MLP neurons of a small language model. Each row is named by its layer, matrix (down: output weights) and neuron, and shows model dimensions 0-159. Each number is 128 + 32 x the weight over its row's rms, rounded and kept within 0 to 255. Numbers have three digits each.
After each neuron's rows, "fires before" lists the tokens most often just after its 100 highest values on Wikipedia text that the model never trained on.

L5.down230:132110156137157172107188122143129085122115174155087120101117151168102127143134102138127170128098077131086141127022160169148117128126133117113196171064089085144175046131126143126134152127180139080099143100155078120105125116164118172086104126154126147134089138167083107139135096176147136096145148110143118117142090255131120152127125175128132114152070125124141102095101100143203119153098120112122123077124141217117064152104093166112144203124096111076126153151124134118125140140088123
fires before: "=", "The", "-", "In"

L5.down488:078168173127081093150112132100105112085114148078174082174158132168129165124100109125105118220126163158138104145142191123105132134136162032105131120176124163181145150073104151131192121091143113088133092125115125119100141114095149096083113183107165100120095069152152119108145096105153103213133124121116158151135123177131135081136157068133159107165132124163134140139114169108134140104108115151156066097183146093153087157135079106118086083111093138150174098108192120168165170144166066
fires before: " |", "\n", "|", "."

L5.down535:103134121147095111104166140145132149137113066123065157108153077100110190127096140140094132113117141163051189110059129134088100152158123056097180163096127108124178184151147158151152110082166161100059143106086104145111141090114130153111122131144143109177167162121116083155155097125170191135147142170176140114148159127129110160122123092141083114116155097146153150063140142124115162148043141134094146144119079127171093115139115123178136101213111083120161191145121113128182056171120128
fires before: " |", ":", " %"

L3.down309:159106115198111116087124140121119165126135157121146090135160121117190134107141098101181136120052159122113139190090184196135077111056118081113122169150099172169096146080151153088168089048180161098181105133124167148048117122115098066089140118125105105139152154176148106152127111156153139122108115153208123124192114120183112108125091113073135177082124124129099115152091146143193135135096174122135146138146130190115097165133151145105131147092126135115139149110134111119063154095086150
fires before: "|", " |", "\n", " Notes"

L5.down171:147189083162180100149101123142119103114085156131139112097126157129119108130138100092145133094103077125118168133106144190090164126162142141156153175110149156157176176088106131156140063155151204063147138100149097116164103126126107127122091092168133164123133150134137126174123077143189127107077100177107111166162065161171160138085200093183081177112106114150084107139145093152197101164153188117102111108133108140065079053138083078159125128148137159135117105151157094077126104120103132
fires before: "=", "."

L5.down221:123126111198139123187134131150082143165111116136179106140113123093119128183099118097163105137110175169165111130175113117101100128119123104100082137111134143123139091132065171156156124112140119154144061209124173154126160144130124128147103125131113158129170131116153146108103094040133077119163029116137130151157134062099193054117111167175124083099080132125133112156128185085105122122108119120157124184071151117135092122068139097043126165161172154119150147096132114155172127127197092
fires before: "=", "\n", " Be", "\n\n", " the", " on"

L5.down401:137165116145128058182097063096109158115092188162171127130109139167148132081148097146162115174104072136117117131115111137102162126160102201181081082132088155116081117102082166111136103120137119092149162146162148096141115113188081134155164107107140103084170108131079152079165187124147194109088125122108163123143118132120152098145180111190133168109111088111152115122209167164129117113129184133067081070137093149172137111143124096154167164158141126130066130098130149135056089102113101
fires before: "=", ".", "-"

L5.down61:140166121135131125120150143171147106126143162137152171152124140096143192169154132086131114114098184106130145125113072209092108084121207106130180132074126151079190118143155142145166130100148193149080116113171129134172122045101117129189153146155125139185123117118079133138150128146142125105105118147130153126172035138080066119105103116125102101076162104135191119148119103136130141126113179154104067077131149130125064110076119119106109157116089120065111149095144129113182117187099063
fires before: "-", "|", "N", "\n", ")"

L5.down2:135134113097073155181158152141166092117104134173097116144085092134147148145152120087111121125073174137066186109104148113153198124101113169088112148141058106186153150103119120152139082119179130159115025236124128119148144083160183086150178128153082131090064148114140121108154107194137087150095135169122097105130101117117118088136093110055090112096127115115159122168194139160100134075135136191128126104105095123159119144122121159136146169131137124155185128100098131171135126137117132
fires before: "|", "-"

L3.down467:128120151162125061125080128201125107113105192112152082168145086135148098156106184107077132181129108121084205050202178100148102163180139136089091082139157128137105138144139099108134116101104146129122140198130101076103150155170172131124123133137120089110102129140081076154117179146106122125094136162159059180167161110103169117136094168122146117135133111114123145128209142148138109093102173134136125162126111131122185089050116124133150161087173055137152100130122153132134100138102181
fires before: "|", "00"

L5.down609:140092129158171120170099143102180134117171100107125116182146140151142123183141138123090135155086123131138123094104195143138138069115084144166114069137085105109121112093064106129128189093098136172154099175123151095119183194191115102126102076133115142104153142165108146094150149105148158105108095108154123068175122145145169067139122125056119138108052162166129137087180133139112087103092106111099143162065141136153147165119150116142154145107114079093135102089112207196126130076158195
fires before: "s"

L5.down146:164116131111138106153098124094130106125170108147134182121117120132094124210147143157135125160066102164142164100099071106145098183158156139127122156121109139084082103121163131126147128117143114093145083051096093115063146106140127172145036067070108132128179161201120130118152172163137046091111087162145113186156129121154098165156105187079138083085127126140103157120114149130164090149108138101107137133110127135133135117078222166139099128127186138155123122147209184114097128118152137
fires before: "\n", ".", "\n\n", " Label", " 120"

L5.down455:142148123137167165147104139099174148134150145194109076095164148151111138083132157136150154097146112098089081133109105115100195130118115132115112110162176080139140113132103130107106103088127161136174173060110113131124124204116141143093000066161112066093066133129120130177152103124132121130099134142116111130097099206155151162164111082173128110135105120153088138199136141163115141128135127107094135054067165122159163141153114165159121129111153117165150153127146121137149161134145144
fires before: "="

L5.down413:093149079058141136116083135149137109160152153158152092144178134158125145158174169102111113073142117129068109162124142126141108181094063105159128143078163110108112087089047136120146138170182126106115166118126134153188123120129095162137131142103120129103093172113149069101149090101157149106121161115122087206076106133145173135171150107155093142067062173094124186156091063164072128106158159091097138150165179142130116142130083132138089104144121101174095188169159096092136134158154167
fires before: "="

L5.down518:152125124157157126137175138167099109145132109162067108113191143136098084154214079139148158166126117066162081095117141103137096124103135167188097103120059090116054160094054164104077096135152172077097168106095150125088096111099174125136191133118188156192085187086138145101119094137107178148145088114136172099152119153133124117110108117164143156125092203136138134104146152119118104082144141130122166156084179122099150108159141150163167154117166109138109084077154137098142111082134120
fires before: "=", "\n\n", "s"

L5.down624:180090174123103084109114110121123102080165123162116147121149095121139115166152101152172133134072106172154145111127053089141112137092082100104125139115128158160101197108167121118173134118049077141160122084126102073058142089162199152138046092127110114182175145145186143106095166143122035133141117144142143139149137174124183144142120166173156098131113116165081127116145192098188119109099101146113122115117114133127132171132197134117096148133127178071128079099130193122127129126129155
fires before: "\n", " |", ",", ".", "\n\n", " and"

L3.down39:150129144140059085138117115173116159156143121119097103158129133111114243163076096203105107071115094104175163089176059086147115135163147167083167121116157149192099093127158117118175133124100119122122136115149165158141099102127157178175113088167088126181081127119119110126087111136097102098152137093030149113078152124154126119122121144110149118075134122103145143124150135120098094125164168145107098106114208081117110069111103155085161125133116162151187183126141096151144132119190119
fires before: " a", "\n\n", " |", " an", ":", "."

L5.down579:121116151133127217147137164156112129126162091141096152106154184174150136087100068124159055090123118112121133122132177111110095135138156171119104137126139177150142155124098155089159137090073098170173097103047161142212172165055120145116115181161180118136124180087117079112120101136133113131127175196083131161154116154144096134122123168111131086151071182164137143124104124143131120143095059122104086099122135151123136139136136166047041139148123155092139126103082134125163154092130107
fires before: "|", "2"

L5.down541:140143139154168143140134132155093142154096154112078139075156125111153128113104091178115117087087121153189091076109131198055138100190143062123100073133160120144045133061111124085189148114131120148149118150117125100158186127115170214155143150143169116157121145144112151128121127158115138057154147091122128099121033111198170181136135118121134125105116161094138130123166105095174136112130144123082110142104144156141111194127138123119116087126081169102157164091072094128168143151084170
fires before: "-"

L3.down3:127112062133072090138161198120136131125151152096113111158178179078085213165109100186144105084138156157153086189154117156128108105153187072117125156119117202097129113069129101112157157143103136172129137159126140173187147102156094109140153115125104097201142158127067119139095124187108088128136129122099110090079105110140122104127186110159135094079125161108099207181122144155183119115124124112120124141142201057107081127155106113112123120108147103102159126119105075121121135103091096
fires before: "\n\n", ":", " is"

L5.down405:132123102117180116110128129115143139149123152150175077121090136181135134127150117126080111139098104091096097117151131118121146133107071114166068081130145103127106124113120119108102182158142120100119149196106109107127178152154195176105090103167120081093111106210092119143084187150123165153161122164046100097135127117185189115137146109141054183143135172125153104112155162140099114136087176109131121134093153125188104130155146077104063092173211114106083137203086136074153142154141112
fires before: "="

L3.down598:142167168162095136146120065117152098090153137127101119123113110119107102120118083113127130095143072133086201111165175159124211121138149135195130152156070204123216127152089120120091200101158111085102092170128084170177142095090119154142168150130139138127177179169135143101124095162102107074105153150108163146135151131095093140131123165095158093118096123116157144053174118130081113163096141104129111147133092169130098119088148144050109168120173125129117152071147070100169100122157118
fires before: "-", "="

L5.down102:169119166129126109147180054075133136126103103158140105138118138126145085083108112104136128108110054170193089146101142112159161074117083125101080149115063175117133137120124130088164146110098083174171083165169127123112131154151153110092158154118128100084102112157065148138194142089103161150173128134158141125125113123129227066187191118091130100117126069163122088162189194091098145123113122069144122073123113147143158164183142139103155143135149159073099134113133147122121106099148164
fires before: "=", "\n\n"

L5.down373:128141152168161101124099033118102086170077150124122079166092087129189119146110104100171117150132097094185071088148135202108124100165109146145112118132086160156125129123101122090168085113117156151152108183198134107156152071170124114146142162107118098110130143184090170132205132115160111107125159147107103159157112124129141092158171121164112137156091080126108094166152182095108113067148192099150098106177152157179128137150051139165117141080086134085103114115107122163108121067161138
fires before: "="

L5.down195:159112098084131138107159159093159136125146109137123094116071155132114114133151125191061126089140119120073155117087181150136143125167111131179146091108120142186115039152147099150153116185107116122067152135128101121156119170203119136128018141096150144121100116156075053097163115127192099129191199101107115156111150203149161122145132149088147101080127123129127173095157115095127106132095185071071111117126140131075101109173134186116129145119164153118137170154144142124113136112109105
fires before: "=", ":", " the"

L5.down326:159141113114068117138142151110150124091114152160091097187201182121136117186076146101171124172115140189105092100118105141140173129077171149095112114127148113132139182124155099124159144062090114093130170164121185097156149124211190111146054151105120105135160146172118134112105180165109074158124161128086160075100078126097137128102179121095129097182117177120170126176176143115105177086086121129122152093156111111098150102119116083121161193130088103116110133115157107135152090096171081
fires before: " |", "-", "=", "."

L3.down123:142086097113081116119185174146140100137177127115151143140142133172151140089113110138097096108138150128129102163175117083129115128112197159148195124108100141185055143132141139117181148100155137159123113173126153192070160108096155124107142038158136105181102149113088106128142120110061135120142166130105130052115109131179169202072111173070203117095161117169130146182155151168140082143159119103116130133117134064148133065151134137069135131122113103124136081136149067135081150148111147
fires before: "\n\n", " a", "The"

L3.down1:116134178113166116148104085156116107150113195115129152131148084162120103099125104180127132104144130174104150140066196150124144142166103142095098126091122168144151068104139100135179135172081186125112098131119071033116137151191127174104140126114055124123114183118128090166157072159093123129109163097136147128105104219121134130138114184108153099162123124102102122098149076165144100186061113133167137077112131178189167117101112117125179135107083066141165123143104147100091137157130093
fires before: "|", "="

L5.down534:126082135129151141068140078106115096077150111143118145174123156076080118145088081137176141156106113130094145136169080119105075081141178115093142170134139114123136140122141184193140133091116070165120111113104146145125095165109175162168200154109143125176102077183105158170174134171136126108156110121077113103148174176115144140105120111145177110149141084118161073133087129134126200154117117168108130189115017134129130158082109119135145177123141094095139067173150088139122168159081097
fires before: "|"

L3.down164:150098109124159144134087045139143096067111101137152127163145106148120106179175145076112152078089126126097149110099104126137061084142115124144204152123111163153126102132120080102124182167153136134123113103138076124081060128173180125160168126127117115108144124168138143117192095157207076124057091165136123136111102134146080143138130162088103165141123092150176130133094134173142152111094140096131113113115173245153115096095160127140124167162041140181134146102129106106122165137162108
fires before: "-", "\n"

L5.down449:107105108180186097124138113133128173122097152101154096160198153128176102180155075144083176106099147188156089116122075144132117094157140045145103142151137132105094130090110134155143143106139129101134121143086131070120179183142176035171127080098088109152093164070146116178079135087143173142157196107128145113183141144155123123176146067122112137096087145094165141077121147173143084101141129128099112164082115142101160152128176127105175097070132127129128165131136111122158137126063158
fires before: "-", "imi"

L3.down246:155117133178097139124114110172128124110132071093079085152092130123136136140169101116127088063081108117116108117054148164102167115082097128110188155112064114188146086149120106165124148129174163127079110164134102179123193136172164160113140119117099117106108184142075093110159081126143118118116141118182111162136141152147108138139113158088132085098118085151111079112086140150109106179115155138102143145141151222185105118196142155045121160170067150105144135114135091164125119172187189
fires before: "N", "-", "E", "\n", "W", "="

L3.down512:136129140095171173129167103137102116132099132113131122163120132149109130148060063145144179118138096148116140133056115146136049117131120148129197162075065134162202152142107128111137184086118144065114119124161091131149178118099111163138152119124109167145142112124164113150181091101106115143154108140141087083131130138138117135142084180140125079106035118088159080139115136186177164180075172080135111100108150164071071156098114105094190173133094104113133143145125131106156113153201083
fires before: "|"

L5.down223:126088147168118038126118137149082114167177126131119115142109142142109148179135111063135104155073157150116163126113123064140159142057129110119173139133093151126131139113154175119177139184098084148171035119122147054109099132122104120125153083199110114093119154191142185118156134130128082143060106154141161144165147129147120143110112161087154103184061086167125108113107140073169137127101140164114154113092132101151123111167148102118169146113146159100162082107148191142184130178077088
fires before: "=", "\n", "\n\n"

L3.down639:139165131112185126160150098104132106188061133126190084162033173115111079080087129154119134136091157075080179153089089107119100183160104124096128143098184138120150139133100136123112147170109081140135132136098095126098094072122188154126187136114194162066128161105114142139102086138141094118140140112163104154141101115119131118167130151146172137149093140153121059184121139077167145135129136156120112117103103175137101122137127082133182166128157130170108185217118138071175126101158085
fires before: "|", "=", "In"

L5.down347:115102090125096166152171190060123120063098118142164129152126107130085135110104099130081105094126155107171121128085145112133097172115106104163063133128161119136141096099125169102112133085117186157121159120108125107151090168160134119183067173185110172143156157072164136084139162060177102122179083167147150152151082087122108121126116097133116085146144137172068144081169178140124156097166100134125050211119094145093093147153146129142175106109159143154125132188139188146112124116078157
fires before: "=", " =", ".", " (", " and", ","

L5.down382:101146112101163134067095139187191146168164208139092112066109136179107135139119168179127121047163091124093113130110126117103137148110094114138144106119199115131136105106058093126120120206175162060069203061145093189157114139142113180099078103130158086108095166119147099143121117145192181095146155128097143156089118179134111196147116130170117135100075091105097164156107109118087141097119145119114105128108147158126102144121147139120134121085130122151143177172138126095105136123141158
fires before: "="

L3.down90:168154138132104114153114128139097156100139150120183074136157087093126187125157173157138113165145084136114143125140153121111136235176134115096107098112193107116136153110126095101214156079077146131143148185090149084157132135177140146118093116108103109143178141194136117140126140089085123108132170118120154091121100180114138124163100124145118118087147169059132118142161105186149105150101124092106080098144110135135087081103105050211122114142140086154171177107089079095211106137129145
fires before: "|", " 1", "  ", " Democratic", "00"

L5.down408:090088110120126118133137153143148144134125122168107113140136130118127157135139142140165137135110131129145105119098142125135101117146114108109138147101113131123171100127131117154130109155122123155185134084130111143135124174141126163095000172128151072138115100157125149104117117152133131134092105114093116090111112255098153121136144138152125111147109134124149134159128105131125156117108147149142124001140126158137166140131144131143173110120131128102134091134112120124103169197141133
fires before: "=", "In"

L3.down53:163108188099113154139177113118216140135092172152087099101135156143095124151063094174162101111136088102170209097111144133119162154091110063104103184114164099171186078103088130149143099104154151154126148150120161142103036116171135179126105134126139176106124122151107047122141104109171111140156161149122150107188098175082111155139077134148146074106140076154101147103098142121198108137099122154101161117118155159095087112061152172158103114120122116128145084129123173093120103108114116
fires before: "|", "\n\n", "-"

L3.down86:104129110153113114153131081135084097122120118157135089145109132146117160168095142114193119114076120106158158080131172117080134160090116124140139115135102253209150118101123103139172060141145197114161123145081166138093141170149120173158106113150048116102203139153158106185130153139097115082081146112108096183170128166115114136051087102182142114125176152149093159110094154140162084147105156143078096120094127156113076112149133162151088107102150133182111112151124180146117137111121122
fires before: "|"

L3.down230:094136140104085126125132167105137146077179115142117092153086150164126161108107156150182160185119075173142136125102143117080167112159156125137129166173134251110147112104140133097168061061171084095180142109136164220135093125086136123125082117114153082148121122125128176131193154126135124146114107134120156092105112134118143164169094129125191101112129210134101119081134161059185140114126099136133063104183101074100141093157108143140108129085118134081168121131094129125126129141100152
fires before: " |", "\n", " 0", " 1"

L3.down220:142150153177119161141145020130152155050150118106108077130128120163125084092120065128112128101165103093101133109080171151102223117102127166159146123176116159151135141145097152152114150134127122155098098144127091205134208135130128147120121179126132098106129152162104131114149076164118103096048118165107099150119155112105127085195166150101120075115126125140146145119123132115063151173070138094144126117144139148153101134132181157065105152175153135112099144067097079139146110085202143
fires before: "-", "=", "N"

L3.down213:137107104191106107122096127111102105168140123148170130153107096095145116141071168141150187123095109157103067133110105161078088097138065127118091175101160148133121177166103118108120177118127203122096131073138091101165137105119158107090182146130149180117099128076130143113210068121214110138094152173139123094132052143178139114112179126131090090144102152118126071123145166217171172132144178126120168129157144130130135098116156127109146182072121148121100082094125089080142099121138150
fires before: "=", "|", "\n"

L5.down237:172134119127139158149093093121148130115133109127159131070135125117131131180119142151216157162141104133125109163137149104087122113150076105159132126071027134147142199113080101127155073097157087135177115134116123103159162156123147114085067111135154140162126063162140133123179108141161134144115097118167136171145047185135190125126144146166122198090095097138122059125132157156164146121143152132076101063112107038144128091113120133153126171108120175134065072103101177140122127167136140
fires before: "\n\n", "\n", ",", " is", ";", " The"